From a checkpoint of a small transformer trained on Wikipedia: learned positions, tied embeddings.
MLP neurons of a small language model. Each row is named by its layer, matrix (down: output weights) and neuron, and shows model dimensions 0-191. Each number is 128 + 32 x the weight over its row's rms, rounded and kept within 0 to 255. Numbers have three digits each.
After each neuron's rows, "fires before" lists the tokens most often just after its 100 highest values on Wikipedia text that the model never trained on.

L15.down333:080101139182109141080141128111110124097128139135169172120166143151135208134108176117149149090108118084135087146060129096047089149083157096111158102141140131152103131125154097146140083150152088132143123128142140179096161142189081128102115103140095163127124057058123215132154079094142060187122163173020138140162132150135109103119115129160143222163092166104124129118143111150127169093132167131138144126188083181124119136140121151131119097106130138115189131096105101101138139104105142134122135174141123166079153083133113161168073091141106072129130101174136121078130159096164156174
fires before: "s ", "\n", "\n  ", "a ", ", "

L6.down0:129125144133082161107116131071127114092177117144084059119121182128141119132094141146115112179106070168181089110121124102107127091201114111137112082132117101131178183145141138120156150116091173046106076111169172135122118100165091149066177113138109138128184138120163079169119130146126169123134138149102079082099169149213121110129127108145141093092114124078113180136067078114100143124150089093181150101076125129166168154129158093152166086127063123161147140105181087162113203117133154128143082100110158116116120166121123117151163115145143156089192166143102207111076170130089141104
fires before: ", ", ". ", "(", "| ", "|"

L2.down384:085143122164145112179090111126153141111181148144117137110116092126120165059083109038136113155135077122128165141131132207144108162137091136095110132134178114144163122164092126110111113118120116213175181146139140098101080130123212053115097127092114116146117089094124141137167121145165156087112143134116128164117182106089117163126085159102143193128153149145128132071143172139140155109135141099146087089133097167159152135145138091132124073117115197098167132108104125166092071162143150073155106172194099110132152107148089138104157128139181104156087093161190096081033136084168126098
fires before: "t", "ess ", "ted ", "tion ", "em ", "em"

L3.down447:115124132155135126088090107101136109156165158074124108103167137146115087174158102132111132157146136117117077130128124149135130110105072105121131200150154132108133138152137116102137052144137163124065096053127155124125158145121168129255095130144139166111086136125166093105164091136097166143177157073086116138101135145100082049162115157196183120161072166088133113123147137114112120147165128131075126121102083097160093160146093151151105143089147197162207111149141128096158165126130127140085112123112191076089109102094062210139156108134140137134162126143117089100129114180163158095
fires before: "\n\n"

L2.down684:146123114148081085168107150066179179181131112177117127158191078134184121092152151150091124136100049151124142083114109154137150087107034151197174133113143155166102068107121107069106159098110183191123093118066188102113148122100200131124094132135119123097123107108128110144114109061143176155181140058053149141131089135084136140100107107147176115152102167100136163138179118132140102135120095155105157109153124131185153129153124081096132119119091146150146099111149153128110117184104140108143083180153145109165139168185106177116163141152088093118085110103152100136108173136126133103
fires before: "ed ", "to ", "ing ", "ten ", "es "

L6.down278:181153098095095145121132179146151130187058136094079142133203087099111083116104121121149124118073103099164119108096156162162118150125101179118112161097162109136145119141128185139133144100088178123112101062194195099105155076083126138116166088078109137106178087087101140083079126119077084172159110080121117116127129089178144110140100163160149159144137135094137153114073135089131125170132125113130122038066152127072111163213155109124132111126154195084189156128138140158130164113059145071113117172140143128147142164159127127174117141168184146156154113078152128112105137121145129135
fires before: "of ", "| ", "\n", "for ", "J", "|"

L16.down762:168130117101059166120113138100183128122172074153086128179108123104131131097088145114111074152219128114166164136134165119070144166148086150085148131167125126129132138168173099105116067083118115158093170130242140118123107106175175135153141123079161119097057117079119121122147098145161122199134165119087078073112074120090088140097133154170115168111090181098148094161139112158100145126107064134118119172127165130140146128094118145102192074135154173148113126179142123088108140116117136117117144119124167131068136028158159123122125160122097127158157135142176080135135125114168164102
fires before: " ", "a ", ", ", "{", "g ", "i "

L12.down364:157130073159100118132121142142140177189109120134125140112120118124167123128147168151164139125113157100137120160136119152172119105151117158114115153138160122060159076169120151103161107102097146121091103122158126138172104140087094113104150110134077112100085114149087106139186144138083123067151157091083049098076157164113229106051128154114104126160182092198081129171131117102115153087080103171138171149087186106222104088193143149101097137142085158127196131153134123177138087132074122138128115122172105100175134131097129117151150128130126118093203060093138075120136154122125121082
fires before: "ing ", "to ", "es ", "er ", "ed", "ten "

L4.down101:118097106125097153121159147134165111159126093156087157060169041093126084159167146117135162097122117157123107158151168215077130125102145178124132166086107157134103135167151120073102160106111143189141127153085065047076169092129149140146094129156093159111115152091128141141110126140155157101103149136146119129186103125140103077145112149179115117166133141147102165083131114089162128145190175186154138184134058121093132124170090103105135126129149137135140122180108144182138109146080082054115082113085174085147122090119149214138114079163104124154074090109105144124134175132145082169
fires before: "\n", "to ", ", ", "ing ", ". "

L4.down241:154082121105125136126047082101120139089117175124166115126145109117104147116124134132122193151100085080114179107167153137158126134140124135093134058083154066120154150072100091175125166220149122157166120161149150136179188103202086162150125125148187130123180085095160113155139085076147119170154136121150046082162109133102184145211159128123120134154090149097101154073137092099106119096122150128192087146098155131113113106097155111137070096191098149067172124136137126094129118151133133123115128160140101101151140167096127127104073105142132148159133125158158137086113158152179090063
fires before: "| ", "0 ", "— ", "\n", "2 ", "|"

L7.down362:125182115149138082130121164150207075154174140151126123129090137148082091112127085117134130116110145120141132114158172132096089126158113131141135149158108129128153135085205115108154100126148211150091109143099130092102138088103099120119088173104143096086130114104098156135081103153119137122155086125123127119136107126137181052132069124082204213201145122137097104108040145092183129190038172138146154173140089118193179148128115083144137109065115119180115151090115175114160164138115128160148120126112155163114123136118152171111081097124138134153117081113110168176129172153117065085
fires before: "s ", "t "

L15.down165:151147131172142125097151121151177103148116170125117113080212055055120115096130140069164083108151126221147102166146104070087106187153088141128163166050132114124163128139139085120119101125128085075116112132162087079144137123111173097096107144192135108093090098096154140124134095103113148157139136094089135110147139110092097133162152162157104183124117148163167115198104172137099169145096163170087172120151153079062161094138119095141172084189125145090132128137122184181093098127113158149126118124148126108091127130145136153110175143113163086124045087091129131143124131113165195134
fires before: "| ", "le", "um", "port", "|"

L4.down690:047179153135119133095098165107142163118163125208149121120135118147127139181085082116094111098101167117087102198179125128138113139120146132186113144088102124098178146152177129141127106060156116146119122145084200194165146111125084112165064050149125183142140149124158128081101085096151158137103119048086138127112105122093118081131121147153108166154130120105082104122140081184147110132114134121132148132148079195142175135125141161144115148121146094186129127112138102077176148096097104104194147119179129162125100083127140147118123114115150078105177127061083169089168097126119208115
fires before: "\n", "\n\n"

L2.down759:167099163140128106098069096149201173113147151136115198120154076149096127147152114094094128127149120104165147120150085176074082090097090102103071086086125136178169122095101098216118164174118082145147123082140171138184174150152080122164093082126186097104237122081062125129131100094087163097132156059126100104155133135120133105183134168108112162099082165144152128122135102106072163114123076129130157152106101137171150098101170133144134096127153123109163135054127129113128087129132067109175134135144149089175120127129133149144119160126118101152162166158179163135140134137160092148
fires before: "\n", "0 ", "4"

L14.down295:151135129107154148149100152123136175080171120132110164099072142067094126139073172159133155134158113152144088179073084139118115160174106173166096121114133133125147185194081109143133155130163131133189162103106112096120127104091148107087129139103090107144069164124133164129089167141091138145055102118072177165084150107131128058136103166203108126114126136251084125091089136083168155145135101147089146100096092123127109141198161069147112123095108129177084137147115120086158137147202124105128108103178084115142115112209132136151110150130139117103142110117167100119099123147132196118
fires before: ")", "| ", "- ", ") ", "); ", "=== "

L10.down357:123105176080128138134118170126211095124199134160137164123097076146164135137114144065151141108141116108153175127151087080193105088164098150171118105119146118137088150127131166166079151154086136138128083073151153138157139091131061133106095161175144167185102112141121146086106081190108141112175141082078122080121106152099092113149094120164074010111128147123169111101193127127141104168152126140151098098123144143147103107123124061098122135126137121119182149115163170198109144105197135116138123119091059147068115082123132199126121143164139105094140087137172142124118166141106126152
fires before: "= ", "P", "by", "==", "O"

L4.down69:130095157147143136126153130101103178162144129125148148119130072140168207143181193143079130187101166158081101148121177104115109125193098109111139175103112139150071140074103165165139093147103140117086054099134122107169144094127091103144159160153161087077169183103074175057134117110106094109167128069138127167118096127122135098100130092152071133154104106171122137151120160131188149124120130073151101121178116124098113116181144111091107126147117176105139162148110157152078151087159106113130117099143116187098173077106206136107081179080166102116086163137112095112144207149121087143
fires before: " ", "i", ", ", "a", "a ", "á"

L6.down269:132103144171172112153165087151176150088157152147167107165120083081067217154145135067110131114110105158132075134164180103159121137130119138141143133164089130136182128201124161120113095104107124110176093112110089146165106068134123130119130145148095085165152133113198103089073148091153124144144116119158102091147133084117091182165129140138124128098078149136168128119092095170109119136151179078201087103187106092120163115081136171168175141104137103097108092096146076158177203090106136160169154117113132168128045079124106110117052096159130140111123155104163130115069107113108152143
fires before: ", ", ". ", ".", "al", "\n", "als "

L14.down560:157085144104080094113153185144117142109097113090152099201149130161091101091141114117122068134094160090160079149147122126083084091104124154102168083143093115190133130129145130142165089131096167114162089085158124127166137121134136174133123157123092154151125153123104124113138172156153110142132161070158123087109103110106190163131136149151190121100129120192102121024173142152096141195209160136106165097125153088166207122138105091129136169111079117143150070153119083181138096077081130091127131101132157121102141111104088100142201097150164126115181141187118151114172114075087085118
fires before: ". ", ", ", ".", "in ", "and "

L6.down123:140159154158179143178103109073111097147152148056128157097074100120126155128137107053171103173139124149137130120175134108111128086125093100112152091114162150163197126145134172152124150157172109151128132065120180208078164097091126132177100092119100156162112103097167108174071134124098096193212127167122143071140112130133150122165148104127147067182092111142150088117153083162069104112147140133131110176087152155188118132070123105137130080179176091128099101082148110115178121172104063107151120150151100138116207138122133100105136129110121104138146106139093134136084069104135179137
fires before: "| ", "|", "— "

L7.down28:134155097092141136110088123191102091168112146215174149129154141132124096154093119107144080068109141123128145108144114071193130178127090101168117090096126146131120200103108141169083138093169142184083127160098088161124096109052072110114175104153110119141088134160064126105102087134155122108069171175187130123092189133146125102115143148114183120151164068098136140163100186192095112099114092129145110098090121088133157126133119079155138183148095194067121159166146177120157161154159103120151102089106118076127133141122137138115123144181128148149121102123180115142167117168161069086
fires before: ", ", "\n", ". ", "ome ", "o "

L14.down142:139061121099061103106148152088132129100148126125087098103086071114162089103117093128100119160078081145157157136145125181166133149150118126149136123085123076125146177154183178136166132102107099097102131137163120149128181155130101166099171137140120164158158108138105068095186194165123070126109115086143069140125074202133110118143129143104139150156141068122207121162139183115184163127116097108092149118143238147142178131189143132125159106158163131163145090133105086202143140101150123171078112090143146153097124124154115129077140148110104151099111085124119090176088097132097071088
fires before: "s ", "ed ", "ing ", "es ", "ed"

L4.down579:118107104108198099206169125103213087134132110137124128095158128071085151167151119179096091080104109161089108113113185126121151166126190134181118140109120187164159180117157093124084105122056151133129132142116152139142068113163126140095074155136124123119151148110129122120126121106117170091171080156079095099150149140103099164120145073130159212163148139131159110107097152118126190136122155156130075126143094125173189111142132129180125066145110115182169128123098134152162170163104143071124122112124093092123128067168077095122114138113124102193092112158136106154151108066035116112
fires before: "t ", "al ", "t", "at", "tion ", "s "

L6.down468:162145095141157165171107144106122089201165082143097085137103168135107115132136137148149113185154110129114104138163184140126055144102153060178093095112135062148160122109090124146099163108044119167147159137140096144147155144113127082180115122147110111146100130134118125159061145138179115153143082074067200167133166203107122058119083155134167124162126145157078163080126067130129119121174088093110104147144136144152109156087112151065134111122152096158064106165112160143163167111062133093127153180133130127133158127127167086190150110143062136110096106092086161140131157103158151137
fires before: "| ", ",", "; ", "|", ".", "z"

L15.down567:137113128135123155091119110030125116067140113131095097138142191155117133165062117018110081111106142130108166112127177153134173110079127141099085172143098177116066139148074092115130135207138141162160149103174119124173122113087179149146199106105136118140135144157123178103131157099154128140112188154094128139129112122137141093126120108119121102136152127156182147116071140173084069172127141140206144114121129117113185098175157129091098138172150156121135131098114155162106160155101086160171132083123107065125122073172069140148123153101125151160098097150100058106132142109099205132
fires before: "y", "ic ", "y ", "ical ", "iz"

L6.down115:136129110174162094114122072097143089137090171152159116087144100171142118128062114160163146113106177153072156090156137140154151080095166141083140171084108086204097088117137138091159131148121148115111182101104130127135097131043116168152113149070151125093132114170146128193190136166107107161101104152114113206094103148130098127112142097170106168119126159020116147120137137157122190084097141154145109109105160124217122118122134131181154126083187164068137114123144058115172116156138133139124098122164143128056164122162111090130102128086158148142107158130158164141117086130150116066
fires before: "a ", "\n\n", "an "

L9.down459:117061140191157116113146135141133086223130193168113143121106150110120159116111106102105162153112124076149085159141120093085114143088082043103083122137122118173116104160081098172131081150103184136143121092148177150131086106065110075196128156126170116072104129145141121101139112157114072144173127087165141121138128115106101121133120115100140143114154160081160131128181134128169113121160100156131082124157161156166130129063145141079149115126212166093206124099140078130153110110094183171073145108158161107130108110170088117123116144145138122153162151100149157062111196079124141188
fires before: "\n", "\n\n"

L2.down240:104173133188173094131075125144174123151092116081080123115143127143056160158141147173047127150160132134098162116124112139155130130089094165142104075134164100165117163147114096068142152186075103141120124128165118134106082166083095140139075104141132064164134128118134086111119180146090139170104089142182061161156111132107096167129104189096161116172135191120163155121145133105081176153115163172142107106128185145100081143122120110100140188139127213142143158135129150094115044113128083172161113050140111102095075110136153116169162121075122170120137146096149084146160134108164110109
fires before: "\n", "\n\n", "y", "y ", "ic"

L15.down626:169089154137138156199070125141210096028111116155160152117151123066133077083179127100167140149114109139071120152122136122171149117155140119159070132096112081158149105128148104162101141139165145056112089151103144125181103159204078157119104127093120113108096160142233075117158136084114078210142154146092152082126122131121139092161090188108073145166165122118144155082096110090178077147102071117137126117130144115187131117141130138082116125100147113137114130141109112074169127140133092132142117147115100110152079162100150110096121139175134145157135130083163188122170129116157140135
fires before: "in ", "to ", "as ", "by ", "on ", "and "

L4.down358:178132100192039167102155191093075167134147101157118143084133133099125112157117076116123122136142170129165115084165145127078114146036094162089141092100081161148157120136158079170225146146134160148138159092136094142139134106079083117158132113099131147086137121129118152141107157121151131120156179113172124104156111145153125132150187102180117103199134161088175155091109140041107105119153116110103109147115115124130119105084124081173101089120115110096147160108122157132136091064138178117150190114085156137141105037136115117110130109159069135128148105184150167169151140114132110200
fires before: ", ", ". ", ": ", "e ", "ec", "ity "

L8.down284:153182130150164115135121130087136109183118134122133118100137125159146110138136098099119113143143103099190063122076096214179158145070205115162135094168130139156167139132131150105181215108080148123108124145152123187111060135071103091105100090134075070116102140172175089082056130115140108113147130059127131117136168096096140125139088131121166077141107075183155140153109109131082075080122167114136213116127132144081122132170138101118149125203108125172145111043121150177114171130159106096130111171149120148135090142164177124121124117071118143150132134143104141183147141138122106131
fires before: ": ", ", ", ". ", "\n", "ly "

L8.down430:082110166123112109126146130080137130092115166178052099147142143145107080143185136140094116128131125146119115101064151115119083095105098125175152148165136132135156146154118129151213159072129206082089148114173157080170161084113126142084091128153088162111118152143121082164061089124111118079156125159148117120163142035227172114069106173192110156133138113103093141158106107112171116105144151159097177106135127108122094177140059121176144119132188188123151189124141137108143094098109136101132121086106129131137131137187106088122156156070073137119136119100176129137119170115096149127
fires before: "| ", "|", "(", "N"

L16.down498:158117070106178130050142084105125092106064128180105087148126151079142106127154078105133106144175084170128106127105105112145168155096146091136118150088167072097162150133083174136142088085119145139148057094161129086103105181104138173153138084152089154101103134150128149121149160100118116101091108146089171179073103169141166127109104121158143178149173140165063099142100115093151183121148122112106121129115134101157094116182113116170191140175175128161161150094098139163191145167130155108157193101174127131047090132099134104134127115106144169159078111138145135046152120150129173187
fires before: "| ", "m ", "- ", "|---|---", "|", "\n"

L4.down597:077130137158172136156118134070171119159101053149101072161174083118173161125144104065116115117106076096081132132148117123129142156086104082135055151145144162103126145118192135128158109163139128187102090042111201145120126070119080139144123198154127202161137123143145167115164123144146125139160129109128130163104111135147110114087096138162146162151110135130138059149147131126163146073144091150074084178141120186194092115159169130114104182151128162111098119167118118140161120178143141172107125113148033139084100052077131125162108113121120112130073138133128112134161089142162135082
fires before: "= ", "\n", "P", "A", "• "

L8.down314:133179150182104144086186065125063106133141148133131194115136172137066143152135131136104102095142163099130043156142113144149113193141126151092172151167149077155167148143113059048146106132149147105129145162095106126081108111086112145129164089135127074091085159134135093079182129101149143046125159134113122127081153114192141196099111138132115101159179141121177137170086137172065156100093088118159095126108126124118181106154137143107164130057105186115141120091118159115105127094178147134109115133125133126129144120135090177172154152183133161204112096138140121098115100125075127079
fires before: ", ", "\n", "\n\n", ". ", "| "

L4.down345:173116046161153166170069120124088110072128135142169089161157211116144124080076123080134163153073135110128102141138127141145200147070157149108194145128126084183130180172134167165092125145187126205122133127121085114186157111132105121099100136096115065143102093136125141099137132074131072117097119099142151092103107110129153152151139101132150096139153104119103094120109115061148091169136126088100074077150071150120111121165161085110180140132144173084114137119206141082162102159124072110157147130137114162124108109115122126138140154144149186150114123163172198101076135108168163110
fires before: ", ", ". ", ".", ": ", "it"

L6.down197:093179117163128196104118118146138147117125083102096104143098132140160135152148179146105078112078121143190105087117161158104113189183116120136142188110078119097114182182110075105168085122156176163143112141088053151124109109112153100143149137135127087149064136077149110134117162128130158132088145080248083126221145199169120101076098157165120117135134125166116101141132104085153118161090129105080085112163076141084166142132100103122109121084142119172181086171098151169127140117139139101196140094115104108150133073133140090123090093145165113132119116141089159170131128116155146110
fires before: ", ", ". ", "\n", ".", ": ", "' "

L3.down17:127157158150137134136132066102114142156113113112180113135111060145143128137191212146098130069113107161143154104133164110108203207105121120121164171150113138156080104139150145077154111153137087129166117125174073101165120147077172170120131125120129107094077102145107144129131055144101137213151150089158158132190097063085133113095093112116078139170106144119119067166119143122168099142131124098062110205106122099141113131153160067182156120110113137130090119143104148100138140115163151137089123167132140103124101151162092106086157137089084132157096074113138087096147233113134175134
fires before: " ", "i", "a ", ", ", "á", "a"

L4.down256:110162146130170141051124085092115076148189130150114139149096156141141139145138075143125167088176162144102117113157129135112104095095133171165141113152107090199108160132207151149115122130093125130216139143134093095100109093141060091156121127139133099132075177084093133170128097128106095096144112140127116139092138148092201109151163128021127148196114089121116114120114170123143127175105117171118093142132086087191139125133133118125182131102132133168126059130147105125137079120149161108113078148123116193112029145098175089070148141163131146202158133096142138096134148178146137100
fires before: "s ", "t "

L12.down656:118117089130141120154178142120114131119088140114149148164090113098120138095114174092143078144140081124145074146089104103103109172128097110083118143131147151117120153097101095146077123158129140123096135072097138127194132088101098129106134189152132132117165117162149098084126174148083113147156119140154133081081127105168132162102129115134173097127148113253151145058106210166173224162118151144125096071115162138084119130139155094072131084110176083117191121112107134117103113110115126168054162106132099143122167143117133170131219151125136074157124117092176146163112098142190177172
fires before: "==", "== ", "===", "In ", "=== ", "| "

L14.down7:094117162158115155055116154101162147075106135172137113150164157153113148141077076123008107139084118168099141131100171072095122130153134152186144077091137121095124105115132051119174154185122187183187113096143066094104156111123156140105114113080183106167144148134155159145150179122084153143184124108084119183082077126135125123092157152112135079112144158067138128147142071143152143155155083093170079137187119113150156131158129110108105115138109120133133115102129129137203077185134148132171129173094064125133137148104120169111181123111133101119138149162078099082102151136120150121
fires before: "y", "y ", "al ", "ical ", "al", "ian "

L16.down313:162133197090103171134067095147135145094153105146138141100132051124159124124112179125152106100101136112159119155070118152149175085176153144099052126132121153118163117125166116092118137129109109143158101114148101114120103150166062135073090136196116177120072082087107088164198141123102185151184116100087162068117065117050122168093161157168117136164091164107179161071163201117109105136107149139103210107167134188149139107111098111118125162122186093132176112125148131141174098148083094104124105111109142111141131124152127120114134139076132118135107174122126115070167168093154143155
fires before: "to "

L14.down19:180096116165138124149142113071143131035133123092084133161120083129126126164109138117186117104146113116115069122075152150137095124099135143187170122119065126103098114118100153098157150094060122137151125101196177095080106196139088147106152142108172126090147185139112125163115148148119121156158127120135130164132149137134172099092144114189190087128166073201015164092166176087116103152183188133149120124166125117147167128141149053099096058090136074146122170162153150159133101110115122097133154125135152117101135113129132144094157104107198093093142133093135152152109086144163112143
fires before: "- ", "| "

L4.down331:100172114162143092132148142099158129099112108148118137137093172087161111133117108118108118153111155133127145158068102093092155094094046145082140113129072191159215108205150130117133173142112058061147111100116104156123097112120132138105155177094120108155079130162113082150124140145092199168174130151181158130120168166141124121083125139132131086134111187081127125117068141115078158194148161129143133123181091067119157140173151145124182082098120166177160108117147139171080154089142137141112137101174158154174103123151119147127129039129172072121153144107141122106081121053099099143
fires before: ". ", ", ", ".", "s ", "is ", "\n"

L14.down283:131206125155123158132110128111072073148198139094194132164134172118125122128091115130105106111135206121207155133162198129187079158121164162101111104148085136170079176102173134104106147121157131156121174134092117129141077137131082131115128082112144100116120091137138145166155111166103110112116122085056136121142138110110143134078178140123152085084089126140124134124154148160102151189144170126185104156146144096151107057129151081120099087098105112081120181138151115111109100109110093139098135133045154161064150115108063111166088129135111160129136086126113130165095097182185132218
fires before: "that ", "to ", "the "

L3.down358:121111160111147080082128156134158135127157122160093131129130155128132086084115129078148128169120118089134145130125168061141107133073079158099163107117143119160093119226149142179119163140149107153090093055133144153131059095099079079136135060177159146091139167153163159121205094162103109098139124094144111104164128156126164136165079148138179109138136182087104157102131130120109142127119105152147146152064090148151083181125140141136118202142161112141148096140086087162149076233126134093149136122127095120139103046068113140126119170137148172140121132138196090065134168092112101136
fires before: "- ", "\n", "\n\n", "He ", "A"

L6.down163:121107123125117116123090127130123119089143073112146135102074137135098101112142098087102097112158135115122202112167175108139065136101138152123101104128142075164147079079116101166133131203118114111140135113158119185217105053110153110137116153139111107153119102128117106155118097142133082198164156183128157125130152114137119154129164128080154100133088141216106117118132091129160130152195092158152097178122124121255101145103101152099088159144110130119225114104107106132175100138114137146165110138126141076136135124099163086107087099067134123148129125127177116074113150165207159197
fires before: "0 ", "| ", "— ", "|", "1 ", "0"

L8.down518:213195106165105157102132158104110115136139171149107136120118068121156114159117123107132121127115075126132076078082128169135182092108132129152147103116152142145150134111124098121126050086144145135134129080114135155106186115086186118159185107119161095102121108149052081118037095120160116106141141103076188205112171119171157147175147125171139104100140132058142139166050141083122080169147136120129126142118106097119188117151131117150092149142142141162176140093085130134126170177045137098145121091110159146152127147163090116130157130158171131142139114083150063131172127156124050158
fires before: "\n", "of ", "for ", "(", "J"

L4.down239:110107175125133092146163158107155052168175176145147134089089130160133178135107117151103128119125125143047181105128123179143114151135143134063124156153176115098139092146109155134116073106090121164121150064141160130065160200104090042134124160169142126109140125098152143106093132126127118110188105222142151188110109124064084163069126103150116121124129168137092132161089138131103165140149074127114067094156111184142099117140184122151125069102157146130125112174115132130151126206121214112162131140165118131092145112130111122120178142098079154105112140116072120090130105067158084120
fires before: "\n\n", "on", "\n", "ec", "ond"

L16.down319:142152197173144151092125179092148081170177073156104110149116157116164162082151124105115151210116180131139122166128133111151080119182132177085145141176078216126113110151082165075095178108073143126112111133114147185148122102055108120134132106099108140172168135166140101104153127084144115160141091103169153118114157133136129106084160117128106094185114143170107094122143117124146191215140105132137103134132085118150101179119100156099121104061107105099108151125222118142147113090068108131130124169072082119115130119146123099070136164089134144122125146055153077081110130158119142107
fires before: ", ", "==", ")", "\n", ") ", "-"

L2.down519:104136176124112123099119105130141138093151215141149161110153128113137172096088057148133102104132183161097103098096097055187078129104086182205128133186105167144129104182175073154173090121195144158120122141111071163127150092095159060153093170110082081096122150127126107128098098143177128123118166159120112102154147144151159109149124123104135143103164161191117129114120156127107181189097105164088131132136112172120166190131177122140079092148074102127129114122114103079149122165137081125178119095052115132123198124136099147097162145120157126111146137066153108124112080163116119077
fires before: "of ", "thern ", "in ", "and ", "th", "ity"

L9.down394:080137125156138185105141089128100097108154154130116140109119108156109140168119112139177133139134115089153110110070111135119162156103160141065173155098048174144142171168167138089143133121202114125120098119126161133153093122072076091139165110135087152031141169142137142081165133147123176107111103070117154117188156127156149132162099073115113170128103064098117039108139150133149117158106165154060140133164117068062104146094127135105195154156153147112135137138131136145128151170191137147097126131132118152095101135184138084186092142105197111122191086135081108092152109155130109061
fires before: "s ", "\n", "\n\n"

L8.down597:103126145133130092133111094111177090089129098167134159108135137097155084094099120102171191151073125098115123119137153159177097128090141108116127131112052140143153173161140107121113087130169123175115146127166155199118150109139109100081126034098114164130086136148138126151121199155162092154096121123093132077097155134182101118198111123131161129148103158128116054106116117170111101145081153102125185138171132105176116132068160121143125152106031106156148133185109148079166132177147114152127094154137126181104096143133162122168133115091199174198188149151129109086071061093137129139
fires before: "s ", "t ", "l", "k"

L14.down643:143130124096153184177084092148133071118174147101152104123136143105123124056131176142117111167074115109153141088089184155083143130182122178145119196158150185158069109117127078170131100139110127134147159104156123103134066144245144174130049103078155174122114186170075121073128122126097139129178087106138171168112118080123150166112139119146105120132154101084163151085125169119132138131119157144133109141116155130163125097085093140189105081166085158147090139098147124144110056116118077079100085116172066148112110144133188124116106099115135140155107125128097153131097146183127153166
fires before: "to ", "(", "that ", "by "

L2.down463:101083110139144167119119112180127113107133066110098129135133130094150185112173162134084112143127097101156168137149117107120149142135123133119060071189107189135119155151152148100168123043119154208144102088188120105125163095138152098187149095142138139200132169114099136073087144115111165149074221157112080151113191070132139157093168117105126168077145114160150203083132097126142105126124094124087157120121131157135143189152108089161132114097084141110093080108101122101106113083135069130169169109185097101141132121114120155163141119058114113103083135152096165113131145119151143200
fires before: ". ", ".", ", ", ": ", "ality "

L8.down629:147098115123122200086158122160104110197227116163163132139113150166082148120081126080129076116145179141081113092116120131144105148054125177064146122144093141134070116035127089111150108170174115138080082116102149116100181072197106130086170107087180086107138107078123140121138102194126148103130126148074108163108092193142168137159156141158160155140133152111140139154145171096114133123166102146131151126158153175184143146132147104136098148073145124131158158138153137086110073113103134141105163129170148173085089127130139166080110128093145151139118111071125102129118167058074126128
fires before: "s ", "| "

L8.down396:102142100147122130133137123173187108056150080114116099139186172131169139097164113138151099160110073144147132128099130136169101109145111113132140188122072172086127141189095072130130073131121117139122131132135093017166048084174145133120143152106092095136124119140141140111111096067140167153104152091134154173127189128143117098108186109149175152130135131096095147161162071160087117245043152114109116160139104152178157129123117152176149159144110120131063073086117091127109118094141124131147159092114090102134115162089073196131140165161103133154131171129151117121104155135129153163
fires before: "of ", "and ", "==", "| ", "to ", "|"

L7.down164:104060106122170114162131084105151103117142114128104148126170133153054074085191141113179157097155148136089165112143140094143111084114103098061158129165083127127129143213116121081124130068127203086062113120132190148143156092163093106163082157142185156144102177109152123118149133144127169164166124124125168110109131104121177109107116146132136193162094142126109108103124117119094135212126158111129157158171097169100105136164080144109144155131113144143092103102110124082128159102060071119112158173084098080136172140127178128181119131144127094154090170171057179128125152084096184120
fires before: "% ", "; ", "°", "— ", "| "

L2.down20:124159099159174161129132165145168158170144119125167107173106109107167177141125150139088093163127110173161125184162120146130090151153088149171125119098176134148111142171100151125166096109139091089101155207182172101167095139140114150145133152104176117077150134129096068074144137098106135089201168136108099110129134134147084132166179109172112149135042108151093221081169105117094137128144151099128127172096147085169119150134106114164077111102119130045140118143159116131139124046066087105142147119118078088086061088085108092153122087112137102113167083121098136154169087123157144135
fires before: ", ", "out ", ". ", "\n", "e ", "."